config.toml
activation = "swiglu"
norm = "rmsnorm"
decay_shape = "linear"
steps = 8191
MLP neurons of a small language model. Each row is named by its layer, matrix (down: output weights) and neuron, and shows model dimensions 96-223. Each number is 500 + 25 x the weight over its row's rms, rounded and kept within 0 to 999. Numbers have three digits each. A neuron's up and down rows have the sign that makes its largest values positive.
A block is one neuron, or neurons of one layer that tend to fire together. After each block is what it responds to, as a language model described it from the Wikipedia text at the highest values.

L6.down173:552472492523536481506489500499499532504514543482539471531470508479504509514459515517538495487506492553499511520456502505465493487493519510541504480511483484479506426521498443517483482509568516497465500466500513529484453486515495475531508504424510507476486503538476533509517453487490474529465515481527520484532470537468475513485516462504507507490491519496520511468515491573502465504526
L6.down216:496479474491508498481491473504527486507516503501557474518486542535479562514472513514512477531503444493493485466494480505515520511510567511437517513473515473513503482518521527477522521470463550516520502499512520515540528490479505519507538507434513471506488471480528460512533466505507477520481505497481468490526508514478541465508521501473471500495509493536490447512450519469507472501487
L6.down225:525472471486470488517488477480497476495457470491481521498483510509461516494511500501481482525521477512515503531523492506463539494524533486441506513496496440532466429498490569519514500559536523495527547487468516529470483504460471479517456522457543527534491455486505497518506482502487527529481493483507523532484500533518498452500550459480492492465493514496498493518493515497517510464486
L6.down261:528474492503502474483497516484493513455461545523524493472458513499461467544490519537502522492459498552468491484520473503497458512564547479497561490454494549483504500531509491503534546476518495509487465523512519515460514482477502535466447517470531472509513532562520515487548489499482505488461523506523522511526537532511482520449505473481494471499457511505501476495538528509496445502452
L6.down388:466499446504497484522494517494475421545459533503491480481484452454490502522494475489488516508472490444481457505503471485523511532486454515509528504492557524496487533495516506494497447515504516518542526470507542531470487497519513533519515477473458511525471513494514501456520514502484485547550499553503466458530503523501516538563471502474491523509471514488513481513503521500498461481493
L6.down398:501525546558521509451524498556471517445491487553473503512471490518470476496455536505481485504512503505506488478505551496495474510527539508480555502507464494535465506520464507499534494481483527506522511517517512523446467493491538543472488481547528480529499501487478519495482471527469493490482471497541507528518475476490448508531469472508485517495511527529541513495526502472475478502474
L6.down643:525482511498530441502524482482452539498480536492433456502517483519484504504485464530521490491459491496479510490521512468519499562521510421517522493502504504528455503492559510515535494475500501520497547529474517528491507539513511522477484470509484457526474516484510512522486500509510493498455508515516464521500524481497494448522498498495500460507471465541493498436490482522532513505473
L6.down673:493510485505525478514474538517497501503469507476491426522471508505510547498511530487547487478480475528476511516504511533475512486503500541526490493502504505518484495504533459491486489433530504514518471508520508500496506527488448471528507540417495481505532501509507483514501463447513484521498517475507517495483525507514496515529507531556528483557475509494562504486523488558500472536536
Responds to: Lead-sentence copula

L4.down181:468531499475493535464487496475513479505504484470460514522474517517481461493488479490485510465498503479519491525479505492514487469515495456492551510498478480503459474486537509507524472491465491518499540508508513540467472493483492508502483482507495498496498526496533509467467451527473508469450478528468490512511498465494472532499510511557526512535476548459463518476480473484500497496533
Responds to: Section heading starts

L2.down89:515522506531507503504509569533531487473454518519503489478502490519464507517555517530524461477508479538457510513441517501515475476508542504527493496482523490467505499528514484520464460542497485504464451461506514524467513507493511499518496513553509547504518503532492491500507505526506530529467465528549543537555486496490513486490483528470427488473521498525504510485498495485541476520461
L2.down91:542486465476469487503485508474564541476491494503508498487477481481507467492513488478528485496516531515489513555514458536516467494484507533490551480517494521484502469502533526505526516484477503515507550529475493480483503500529542486520536473501501475512492542506501486536499490549513553469501545491497495511482498533480482476502495514482522537508541542514499481484469500471486548529527
L2.down135:517488520474491517524458487528517502454488496481504463495515502534470508527496531512509508476492491500515474480486477512471547518523444455488485479478454526487482503525534490494518504507523481450508482517548486483546512470548489517532514578514488492474548496489480457509496520488473444494498497516477488541514475518484463488512482521549532484515503511480492463477530460517485506495527
L2.down211:510490493481558514504524544497501525532533540497511526530455489473461510531538536501520476548467512528458480499522478539523500508490505517540516508536515493497516519497495521512466473471504487466439482491506508508509501447488500496507483493528532522543504545551510473497504525461502510498503480483500507536507486532521561459492545517498473479512479481471495481482484511515507525485494
L2.down409:477494473519510506481529533522506467485507501518510461504483501473482512495505520497476511539496471542504476481496479540460494461528492478510495509452443560495456552487510524496484518465489455512493484492528508458483498483507507494546481511558457480506527470494520560472485470531490504519513510502487515504486529509527495491478532476501453511499485475500444521521480491512542517486490
L2.down528:492495496529466516532498488507474516572527474459449492504513473466489492467460497496499456476457474495468475514514504486525526504518535454463503506512508485503506483487459442486482472504508546533491511526472539468517511498473489505517521462516518485522521521519512458523467521506485584526512515455484479519491498507527461460501549472538545491486489528503521476500488480535502477501466
L2.down534:518514485494542494473472501536483504483515492502534485531476486498566512508519489484493539471501515460478515500507503501494509499519511479462480493464509515514532527492526565503507498497465492503518495515507503516510511444549502554494521468479482535500498487528500519535493508489485498522474521486498531491458502539490498472480490511492518520473533476503538444504516473481494511481492
L2.down565:495478477514508510519525462483449495530474487530491501470455491511515523495480509516489508513542474463495489522491475469495551520490481458508483516561512532514470516505507501534477483511493531511525524542505517461488518498576512483508502498468495437504487523547514448481500491494496564522514503479522561523510474516516489456504482487450468531488495472491493543483483475526520524479499
Responds to: Wikipedia section-heading words